{
  "n_layer": 13,
  "d_model": 256,
  "n_head": 4,
  "n_kv_head": 2,
  "head_dim": 64,
  "d_mlp": 512,
  "vocab_size": 2048,
  "activation": "swiglu",
  "norm": "rmsnorm",
  "norm_place": "pre",
  "norm_eps": 1e-05,
  "positions": "rope",
  "rope_base": 10000.0,
  "rope_fraction": 1.0,
  "qk_norm": false,
  "attn_scale": 0.125,
  "bias": "qkv",
  "tie_embeddings": true,
  "parallel_block": true,
  "init": "uniform",
  "init_std_qkv": 0.032,
  "init_std_o": 0.00628,
  "init_std_up": 0.032,
  "init_std_down": 0.00628,
  "optimizer": "adamw",
  "lr": 0.00156,
  "beta1": 0.9,
  "beta2": 0.98,
  "weight_decay": 0.19,
  "lr_head": 0.00839,
  "grad_clip": 2.0,
  "warmup_steps": 350,
  "schedule": "wsd",
  "decay_fraction": 0.42,
  "decay_shape": "linear",
  "final_lr_fraction": 0.1,
  "batch_tokens": [32768, 65536],
  "seq_len": 2048,
  "doc_mask": true,
  "train_tokens": 441000000,
  "steps": 9233,
  "dataset": "wikipedia_en"
}
MLP neurons of a small language model. Each row is named by its layer, matrix (down: output weights) and neuron, and shows model dimensions 48-175. Each number is 128 + 24 x the weight over its row's rms, rounded and kept within 0 to 255. Numbers have three digits each. A neuron's up and down rows have the sign that makes its largest values positive.
After each neuron's rows, "fires before" lists the tokens most often just after its 100 highest values on Wikipedia text that the model never trained on.

L4.down285:135158113139107162116119129111097160113139121131161122109182111119100110123114194124162104120144138172093144117073112122104132125104134106153158088164113170137124119108132165154079120158142127123165129112114121131127136127171151111107137125102136077130132101162127128068145137140113127132134120130095121137151109138110111168167121124097102165072117171100128105114103122125145127117122
fires before: "."

L10.down222:138138127119151143160135123146150130142083084136134114099117183159079118092124141138133089157124079168132124147128117141123130103163126161146122117099127122094136119113121095149163141120074132071131110131132068107104129117149145093124146180103139113098127150137134131114137130121089120145123115149153129117124150138152124097116126124144090153133141165195104165134141133127075094151108
fires before: "ance", "ed", "ing", "ent", "ence", "s"

L9.down464:111107123141128137134104151138137138103126124147148123140118101089116110104088129155119124155096139171128102129169124078089077121141105116140125101136140121159121126074142159092121155119117158138077129149146135128148065145141107139156114150139136133139144142084127103153097136124171118167118102070111110128127157152145122185133111125098130150158119113193140094162113055101116145132136
fires before: "s", " York", " Z"

L10.down89:080140116126127132167132110116094142106111151136105118139126115116106125097106116137114108137093151134079134135156098097135148126112125148200085135099081137085141089115131158133158120123062075140124148123121130133164151151150121092123117143088135083115144121140152069096146124118105116111123115115112131081154119135180109120093104140127158134097122090152136133120089122129130164135052
fires before: "ate", "ation", "ated", "ations", "tion", "ating"

L9.down21:101140099133105124134143143105101141135088156123110141161124118151115131102104131147082135102135137123100130081130146116107130111154153162146106156113139114109142078153147125109100092133103179139127101130151146114133130147117132137146146072143118098150089130119092141132107161139137152137128117086127117133132106121148135148169166149107132111099135159114128076141152097095104114163172
fires before: "ure", "e", "ur", "is", "re", "il"

L10.down151:134134144089102098146119133129136149127103125149130122082111128160137150142100100127141130125140116115119086156123127116124089108050106109092144128128097101116134138128104108143158129116125115079123152158157128105133124139166179145132087154105133117140125124143167151106119128166133175144107107160091127074181090095100115124127099125137090133111130137129132129122123119096163149124127
fires before: "er", "co", "mi", "c", "cu", "put"

L8.down471:121079150126143176126127129126120122104136135145138066135110114145124124119179171148134137101152137052084099133136118141121115120167131115106123156184141100104171129111156149087143128123148171097150124127165112088163140119128137157137156130095102126112122154130109099150155128132128130107175139137142191169149122157090131129113144110132106151132118134116123121127071121164100176134120
fires before: "s", " |", " to", " the", "es"

L4.down399:097130126120104170083142127152127124146130140131159147169154138104136122122098128128141090124148137187128132105110118118120119138107139124160144129158119134137111176074129124155121155119133187131178099112163133152109095139115107104112116089151104131142105073164125144110160133082113105131112177167121122102143088127093106152138135139108158126130121142130139114161098093169099100173104
fires before: ")", " |", ";", " by", ","

L8.down26:131134147124168148129163085128152159125100135126135123127139108148179141115089116110191141126110093127100081134157089141102152148105104111182130095151130114111110093152088142132128149122098132122111150126166109120087121137138135108098145092135158119122163123132081130157170109116122111148098107117158115083114135135079144169135135099103088117120089108173133124134104103145131135136102
fires before: "ur", "l", "-", "un", "st", "ll"

L4.down173:114130158108111153104151126111159108128119083165087103153105112142147106127141164164129148110079116130097135125151158106156117142119127147218139113146184112120106164130112134152090123177123082162081161106181137138125134111130153121136131147139173096169127138145129102172107135152139104138144114080107126116095112138134131140124178145110142108120107137134088149155126075163132122151139
fires before: "ri", "ur", "ian", "ub", "un", "op"

L10.down289:165144111117108087104166133139160160081107121159108083153126105148151180123093129102152132114119116128142153097119111149103156116133107146070156138127113125123130182104111145131139163101118131148084120129123110092165155102152136134194116114103148083116142144157120126114157136133099104173131123099131129124152126077106117119146157125115136106120154123121172117124128132115105138152150
fires before: "ia", "ic", "e", "ian", "ical"

L10.down443:092121094125107140133083147094140132173128129141112127141131161109111136150160162114114128124122132109161098125126127125157125158085087147130144141158120133142145153083127052111138127164145153125111125148143129120129122097106096152116149126117156126114102131132178138165121133120083102145111141126103122072115150129083121085120101109110131125127151133130058152121157097161108123154145
fires before: "s", "ed", "ing", "or", "ance", "ment"

L8.down174:115121116129142092090110146105151148150135134090141094151163166166173089132151150119119131109117141093179145165086111144157113157107111121138086116136133113132153116164140121160108170148123158154076082140111105096149120184139106154120084133122157161170180153111160143112137184084114153148138146135090083148142165125103106115132144182108112179147125158136129112123116128080125131068098
fires before: "s", "m", "68"

L10.down137:064134092128126143101117106099118135128121091122118142111098129144151151079123100145113100128149086108124141110113128155108122110171156141109159102148149123132135147124138138135112135082109163097167104153105095129134124086105142092141123117108129141129140112130114135081187139132098118123100132099154170133096128153133111133117095118110122183098152147135147095140129090108118102140073
fires before: "″", "ver", "ist", "ers", "."

L8.down371:152159089115154137116123113160107163139151165162131132138153113161149085100142129133135129090125162110072110142170145136152118098080149136133106116140133165138154143125137133112139138149134185104130162129134135125129159094104072158160124119070107148159160128130129149161096114099092142150115130174160134074153165167105103110122152137150115126126103149130109133142163082107117116115108
fires before: ",", " the", " of", " than", " ", " to"

L10.down461:164172112089116133182106141115170078123135148154119128165169099167093124119146137097093121094096090132129102125158111184140077138129103132174140132074139109107162110173123144150135101120122146144102131143115088137146149145165117110170129128188162153110131120118081125136129103135110142139097119116125138129134124105124116103169119171137147131148075153134137122119141181122146135130107
fires before: "y", "e", "al", "ical", "ist", "is"

L8.down285:121134105159154139145127139158148099114097124127093129136128134138133151098119122162132143098135127119132127104145111130163098150155145113186136105125154146169095166146153089131140165131058200121116153133127108126094124088130141119124123129127137163114137135146099136077112127124103083111148162118118158124073133145155093147160128107113100143155130099080128176154128146127117111141129
fires before: ",", " |", ":"

L10.down80:126112093164125121132119092086213139151116122129164162143146114134111151111132177134071154121094139149162123136145129106144087133103156124193136156153120157116130167128179131110123125135154159105101096156142070090156076141168124144162144165124114119123109111120168120160116140166108114159101099180139131110142139094125158105117113120140130121122148125104120117137146077139121096126131
fires before: "ion", "ant", "ent", "ence", "or", "s"

L10.down11:099120135108126094118131138160114160113164141102110146123127117134132132148123096109140140124141141137070095129095136109142147122126178082146181111132147133128122137116097113111130115121115086175122137162176138147096084139149143132135117166145082150161137150103104138161163087135121129105086142116099169154113133121117139152140131130080136080120124099081137122098121134121123124088151
fires before: "or", "f", "k", "ly", "l", "t"

L10.down92:133074127140118154118151174088095125104112109117126126095141133124118128105118134083131080148124086137145137099086101153129137144156127114209104111102102099143089114093122136146107185148146122167111156152129114125108128126169126125064129156124145132134098142154180142072127120110134178134131147121088128101131124159139166104123204107122119101107101106145092111150156150170122106156122
fires before: "ate", "th", "ing", "ation", "ce", "t"

L10.down143:131099141095070118119113106122112119113177167106096109149147127101126134141122132202105135121119164090132174068156080133119097147113115112147121109103119126153143138118142098124146145122162131148089154134106103128147097162116143150146110119125107172136162088153129125097146090135136154111168137158106110155125119151129099136140115103133108113124104124118117170138138155131131122099164
fires before: " |", " \"", " ", "th", "y"

L5.down476:120140150110136127157145101143146199132150131090128115101149161126166157131135104098130171116129087114126144148168128114106126123156116102087129128137101153069132132117091110123110103136131152119122125128092116130117152046088124116153153143143123131111143129124136142196147138146149149143104123147121100112159141133124117161122135087163125096149138083139136110122123186140129111117114
fires before: "\n", " the"

L10.down169:117172152118120124131132105116129124082102155141168086126154119101140122149162163154156139130146098111103129116151084153157072163156135114108117138140101167111134146158115163152120135155165141151152146109103139103133150141118186135093158072126131099134160101131141149107148165126146168132123135113091155170160119103109110132141104135121110092114097123101125147127161103119148089095108
fires before: " ", " m", " mi", "g", " km"

L10.down71:142116138100169162107119120116105150124092152099099134140129094139146107146107137196132160169076132113151111138128092162135179148117104130144095149078098145106090152114096151151140147110083163088123127087166160116132133159141126124087134109112100133110117155116107138110120153139105106129102123128152109147109157151162116174130113165123147158117135107135147123123072169120123136141132
fires before: "s", "n", "h", "a", "el", "d"

L8.down480:140105147118120156149140132115143072123148100146141152133139131140143090129095110096089169122112122138112118140136102118162151117123147123082140094106132142116146118131111160088128126117138151133100189104110113108153115179095160152069138154184135113098137174119161110130174106098157153129138129093155154102098106128128143085146101172111099153138097148169111083130166114137107111130108
fires before: "s", "A", "\n"

L8.down244:121120145107141105114131141153152119131135145170070139135109138124109105138117150109137119145073114129145152155100105143065094150129118097063149135145150143153061130134112128148100147138132159155133159099130097134106097088127131100185127089104138143113143142082131120131156112133111140127162103184118139124099167118187090107102119100084139110115085108100156151144112134156102123066147
fires before: "s", "od", "ver", "d", "h", "al"

L10.down122:093124138156156148129125134113150148151152170132140152148143141131107067099143141119116118106118165168161117165128203102139162109086124145118102141173082097126106130149168162116138141115139129118127136109128083136107140136081091110150146105098096101113126079104156177126125124159125121129140143133173147136152134144122142089141121095177112115119162149130145121113131134146115135127162
fires before: " of", " States", "-", " ", "s"

L4.down326:165124146146117123139135111119171132078125154134145118090141103110158114104098123091124152138145105120110122170131151166123145058119132132229102129133126105132132133091085157118109137082112120152151151118154146137120107151126123122128128095155110143106129110145127132109096133145140148108147140126137132083142105133125135133139155200123124097098151089083151133110137100143134151098127
fires before: "et", "os", "an", "le", "e", "ar"

L10.down246:141163171120142144117127150142115135106105157097151090138115131158141119164155118109127130127150128163117126127106136134139094120074093096111146144149095114146123103108171123130109114128113179100104124129080122112109106130126157166164182117100101120146149123144177106124073138099131125135130126159123140137133134162123144100069107107132125159135127113095095133086165104094125128152147
fires before: " |", ",", " (", "\n"

L8.down302:090114110125113131123110140108109108137112095117111121132161129123145111141123158117152181142141140157101135111132102098087128093156154096156131108135098103144098122103111127115135110082190154091116123124163170139120130139136144155133127134128132096142115123143129138113123144114107143116147140159135114091142129120123099068166114109139094123101130175175112101135116201139117106132123
fires before: "k", "ne", "se", "ko", "n"

L8.down160:137134113143149099155131107105151149129116152153104097118150122133104109138107166112144164088111139130109125110165114116123146133084145119169129152076131200188153136136163092150121105112100120131136110106099134115133174112144118140101103142137097139141113125145115166147135142135129143145146152094113095119105095126096137120154148117150144115082134110104104086112135117113154106110121
fires before: "n", "ber", "mit", "ttle", "ke", "v"

L10.down406:129128114114084135115127146096149087114149112165122128124162130149137104131106142120073140135179129183106099155155141136130144109089095129066157122164130158085112126175111117115131146100177145138130127108116139159137124110147141084142153099161080169132134130140103156110121103092152153158140129092125116124117132162114142163096148148142095135141138121095155111131129118106166132121135
fires before: ".", "w", " |", "ma", "min", "und"

L10.down383:146109121069123144157126160161140146117109080076169136126125077111142117096150134123082121131121118144113151094119111146133117150135112154106158138069112109110132115107113120142154116156175151074134111124121130101162147152111103183105131134137144114161134136145119149087144126143158170124172103112150153114200168148141155114086112110122119149139153099119146137078179119104082119154126
fires before: " on", "\n", "ed", "ing", " in"

L10.down329:143098124141105120103116148196145165133134136130140157164155089132143123138129140135164124140142105125123129117156115130108091159159123144138124149207158099175141178135147092107130092139125155144096168188132142143127117123085144132118132132119118157164135086103140123162150168118109099153095091162124165129136143138108122173102065150114107119143118141163097143160131141105088158123094
fires before: " to", "ly", " |", "t"

L9.down69:143143173091153165108131090121119149152117070099136141166154129139121145106153134141090110137131118096136131149096128127103155164152131130135091129145134134137128132162115173106135144111159184159094121109140141140175161127154138105112083116137100174120147144079121130197143155136162120114183118099135099080143147126081137129139095109129112132101114133075131157145088154161117148093161
fires before: " |", "%", " b", " who", " "

L8.down64:111109176135137157121154110113178101126105193117134122141133106132141125164113155180148098107160113128116090158125124110158140105095099149096137151148135101141162145130112090129160128138107143132110150119111134103085137119137119099148123122110053164143124084123113122103085105111120138183124139152139114094122092135099133132093133147175151140128144118176121144144095176064142151135077
fires before: "s", " to", "ed", ".", "ence", " of"

L8.down381:101118137136123147111134133134157120127131099140095111090115118145122097106138132111105128114094152164130126128161134121118124135133142099146109108062105139135117168105133114094083140137117096116145138145136123149110144124164142159136131113140105101165146119118123121102162152125138117096118191145089142134158147128117110117159090128123134113111110130109161106133078128070104130113157
fires before: "s", "se", "\n", "n"

L8.down36:140099150102103111152113144165140122167144119133138143129122150129120086120148160124150105095133160088119120144121157123114092095128167113082160118165114154170155130158101136128140038116113125116057129143106136145103143135135133109179146145151131118129126121142134120132118157150198128123141118128146122109096134113135135149094113145130168098112119131133126130132105146111143078136076
fires before: "ed", " a", "s", " his", "ation"

L4.down336:134151148131148112143134105103181098122145152136130151108117099152115076110117136146137133122125076108097132098142109088152063167133143125149098110170098189157090140153147161109136127124110196159108160177086127103146121140102110131138131135131110127133145144089119164129126160149134128120148120129140097178108123109113153138086117111110158147135141138040137118156143110114108158147113
fires before: " |", "2", "1", "5", "3", "8"

L4.down370:122126089124092092125121108137144147138117154163110126114147114148119139106098138147127102122095117179123115134138122127099144131126103161104117090101081125114111106114114136127108107138112236109140143133113079131084108092132121139110152153138117113134096096114123148123140122129102122117144093162083129123130126097142144108109130138142134131147143085122122136128117064159076137120162
fires before: " was", " (", " is", "'", ",", " in"

L4.down406:115109137135104163118121111143124103132116119104115126146156099164138165144134094145125091122129147148080108151125105171147134120160140138060123079119096120165097106111090147161118125147112177083208152113125138180158114136100137148113123102104128124096149138139128127121152177112121088186112094125095085081141094127100143125146119129141138130092177129120098108091125095157102132154115
fires before: " |", ",", ")", "."

L10.down357:142143113087088148143119151148114140114128135155138089123155094098142128125137127140164130110103102111105151117107163129146135136114121139132125148157082127138148189144156154090168107150146114120114177111168123165148081077116126147165154092128117137149103090142182117131106141110167102135133134099161124149117141138111113136160075179103105120115136125105142145130126120117105098115110
fires before: "ed", " of", "s", "ic", "il"

L10.down33:095156111130136149140095180105119105128188110123117114162126128084133149124062170105089125117094129093115091112133151130136137092150148137120127156163138117086120148096127152130084157156113115145152107102118142129133120138118141144147099123169140135108113119160141115101136156164134107132152136098128097144130162091146134112149117153108132138132106097128128115101121072107094111154078
fires before: "s", "ment", "ig", " to", "ed"

L9.down59:128130111152152129166135162119137118111114097102102124115125112133124103095131089186134138135136129143150147139132154142089138136124079131110141149156105151169131119142141168130132116097182092136081107153144121137114113125170122097104130103108138094144131162161122128132120121151094159123121125139139103139139107124114117157099110141099113134118090122155129060171131146086115157133102
fires before: "s", " ==", " of", "ing"

L4.down483:141087123136172122084141107149111131130132159135168112131127121116120120168119138121105121105156118162092148107187102150202131117143196175200110142147143101119056121138157134131175087096098063096148114097118105121140137107155118149105105089173118093103117159145065151112141121131143094139130083134114159083137107160119111117144129115121152130126123120120145136138127139162116131094149
fires before: "as", "in", "y", "st", "per"

L10.down245:103091133097124114111124112178143171135098119131132154139143105135126117120101158142089133154125106137120150125120120135094080123089157097146134110101137117122140091154129122129075138162106155105106143115142109139121132109117149093135109101097141145131107094152102128089140161135088139158038074144126131123149134115099125172108105102090136106114170139132128150110146102136125082140098
fires before: "ed", "ance", "ing", "ation", "es", "s"

L5.down175:126121170148106154162151077120179123139116120146115114133105133123109068103120145121103132113134158107130145092182118158144090131126111171103128092158146140136093151142117174123108094168177104148156129109168097119073135105182158113131160096145176112109117138167159152156176135169159137148117115079115122140111149128144117165098140134107120116111139101126069109168146099153116138138130
fires before: " |", ".", "\n", " p"

L4.down291:126113119083115126125118105094124149137106108130117087129152075151167097166126103093066151122066115100133125108123133129161167171141151100145134153148148104158140101099149147127111175142167142108129134143155098121177133128142176127127100126067116145150153134125137130133177112068148149115100093142148109146131149120101116116144116113109172142145101104122097117100119118152103123111156
fires before: " a", " an", " as", " ", " the", "-"

L10.down128:121110158146124114149139154148129122137124196138129111100112126105104076085144121088160116128133092125129122128148134092104140127120072169142130114131121087113147144092095169137134142129106111128107150080120107130107151120159126125192145162118128095150097119135148087104136131108088142125114142142113127147129121147142112113139099171119146094090107130110183182083131134147116098158118
fires before: "s", "t", "tic"

L5.down348:119085148130147126110123111172088125122131133130109169086134155132137150128112148198146126157115164131135096104102153114160125115115084153172121146118160082106146157106140083136116080117101128120131176124110144150128126140109109124074121123153094113135154112136109165116122109132132093139159139147148115130125163135119134093123143156107117145107063117112137167124093108093137152121119
fires before: "s", "ed", "ing", " of", ":"

L10.down196:130125084165144104152147165103120133145114096123140112096140124171090110111109157102138154116177107134111163090148131167072179081117124137128146100097143138172132166163128131147167151132157119130117137133138171145154156115129112110144153135121118109097100111115129119107104131172142075157130161140139101111109095091140116185129162122120138118107142090119140145090125136149131064141094
fires before: "al", "ation", "et", "e", "o"

L4.down346:133123146064133129142144105116162150158146106161136120103152115121178117117158094104138130148126151087154129127169092155082129184120138121154161129120111163148114123109120158125158134118169136133077148116102163142108151115114122102105104109135152119215118131150183140114122176107154107103176133130132115118134122140155138151128109129115154171123103122106125143132111167131108195129110
fires before: "%", " |", " ("

L9.down447:108186095109117145112126146142167154118138164136125104103076140143125092156124177128146140128167125079132157149117130156094077159147144106099131106155142123124134178112096128135142105123182117126160127131142152118123124116173091112162105099137180101139115086117113129092145110123145124130113121107160135170159123152138140087071142148088123071100142134090150181093116136136149158127151
fires before: "==", " and", "es"

L5.down166:103127187135132121116116110117107112090158150137157135094115117099178114135102145137094114090110110100121112130143100115095075160136122089139136156139150114095122145106120133159181096124157177181108125161087120170137098119129131154148129125162130134118134125113133125142133125147136125107151124127153184095143146094145156110136122169109130124081142150135159128159124148166097115116143
fires before: " ", "form"

L9.down222:128138126103124131167113119154141120065160085106128088123124108109120141109158120138122145139143111106118101166155159113113134121122117120099091121112097123141129078111162112133134113119139179114150110113122124133113123106120107163125153112121134073109089144173180153121179140143107121140100149133128139090092124089190125127127143127169159126108140122118109113137159149093102138139149
fires before: "\n", " He", " In", " She", " The"

L8.down291:094129128103080135140142119077112120100136130169129125122098163118152144143149142137149095099140129134149044171114111151135139126147107126111160135143112124124139094136124121066147128186129101101124081107142118074089180096099113118136164146120126127093163086148133126097128121124123141106114151138113137170156092171109086098129167105128139122103109130153130086125113060149119121146111
fires before: "ed", "s", "ing", "ence", " to", "ance"

L5.down118:082131134154102126129103100126112159155110121152120107176156109085149080155115117134125121099112132140107134095177164070134112141113109148176104088080076120060140093125116100143136149108134150107071113119160127109136145152114151149137118141135114111151151125100164173123108155126183109114136120147142104119154139102133162130093107147097125100117072143110105109134154138121119126158112
fires before: " ", " in", " a", "ti", "y", "other"

L4.down224:146137122118140147129107109152173151127090131120101126108115114128145130131135139128138139183117152131088160109091125127131097091116090112139147133126086141146146113159123134161150133125140154099130108111140153130143130165121111153097127137147114096129149154162183147149156104133152105145134089128133135157135153092111138153129143099120134142086155077099067156094117127132100148112150
fires before: "s", "n", "ro", "ney"

L2.down402:122112163118139115166161120097145097112138096124136131135108115142110100094065126127085152119183135102124110123097074128109096121160105149059148113144092133113115130101139108138137147116093110161083099111112169120112117069145142110156137166135095127139141112096124155166143128174099124109109098143112121120147121126122165138131109140138143133150163138140117150122134164128089090102100
fires before: " |", ".", "st", "ation"

L10.down57:169115112137183109124134135146127148087111086139121158096118121125149072132132124159108128143113140145130117140168093143112143122163099135183069130106127148147155128169092150108139138141128080157155158112150118116152069118145117079150129172120136144123116116172110124132113104144150152135089166106123116139141156136105102151157146153163100111106124157155129095159135154159147089112132
fires before: "ary", "ence", "ment", "ion", "or", "ct"

L10.down232:097073143114145101131176131129171108143121136114161130110130141137157138138119124126120173126118135153114110132138120143142123144160123165172107140131154146160123128092138148123107101097123057098119164156106159153124095178137147120139120137127138127110088119154142108107178152135108164084154165125137176166155178137103100125125134119111116091144076161131175156150088111144152161134084
fires before: "s", "vision", "tic", "ph", "tern"

L5.down142:143129166149170112117095116118126069144203172147120136113115127151119130112124129133107110117161157147125161144117119145135111140151099116058127090149128150114128089111095113144102127130102153125165126135117110157164128108084124175142079133106123144121100139091126155101138157166116112093137079134080123118106118151106129140105134140135125137123118107084127155126130114135134153114118
fires before: " |", "\n", ":", " and", "\"", " ="

L5.down192:117162145095144144107119103115144150108104108076155133099115116144105088160137113098113137148115103108124176142154116085151089162118128151188107124151109114169144150162117110144150125102116108127109165125134163124146126053064182111097149145174150183110098093092083144142107144152117094114116140161103142141120093114148145136111164144107110124196137127167092122141160113132147147122113
fires before: "ing", "\n", "er", "re", "in", "row"

L2.down374:131127149137182116137155110130113101140079152145137139137101111126175083102115156121143112138138162123141152144147121133106121111105119119135153111153125123143133133124112126109149133134107147148151130133147107204113141136138125136126090154102111131121156114120148111139172114171086129113156123155138099140095129127137160149090143111130141157111152152128141125077165093141150117102102
fires before: ".", " |", "ed", ":", "–"

L10.down220:122141147126098152169107133122130127165103145092094095129141077150161154086103149090094106098120151116137113142133113110155136169118077150143158176094090118102150159081139085113109124120102155115145158131126124134085156105107104135133137154118121121129124144148132136122098123136119160099129112096098136112131167121148144111110141094123116126107127097122145121157182119164130159120116
fires before: ",", "."

L9.down166:099188079116106104149098140122112130138101111165095156128115090145113119161119159131147123133101116166115133128095156140117121136110127150178121075124123079115135148136115146142102142155159110147114098128125144117129154130106118163126163098128116103104162130132155092120122143121064130137163159124081146137126130113125113108116154115143119139102064150162141144159134096137122124120167
fires before: ".", ",", ")", " in"

L10.down185:078091141080166119100096165137162105156123111161091165135117159124122117115130111117073137092139157164165117139121092126130129179129113142104094118147120115146147145087111126106129178134126169103128094083135092111164111124101101098131081107163154105150128102135137118141166135149168125127156141152129120111107128119115184091063131152138123125105145168176105112081140146111143074111123
fires before: "ment", "ed", "or", " the"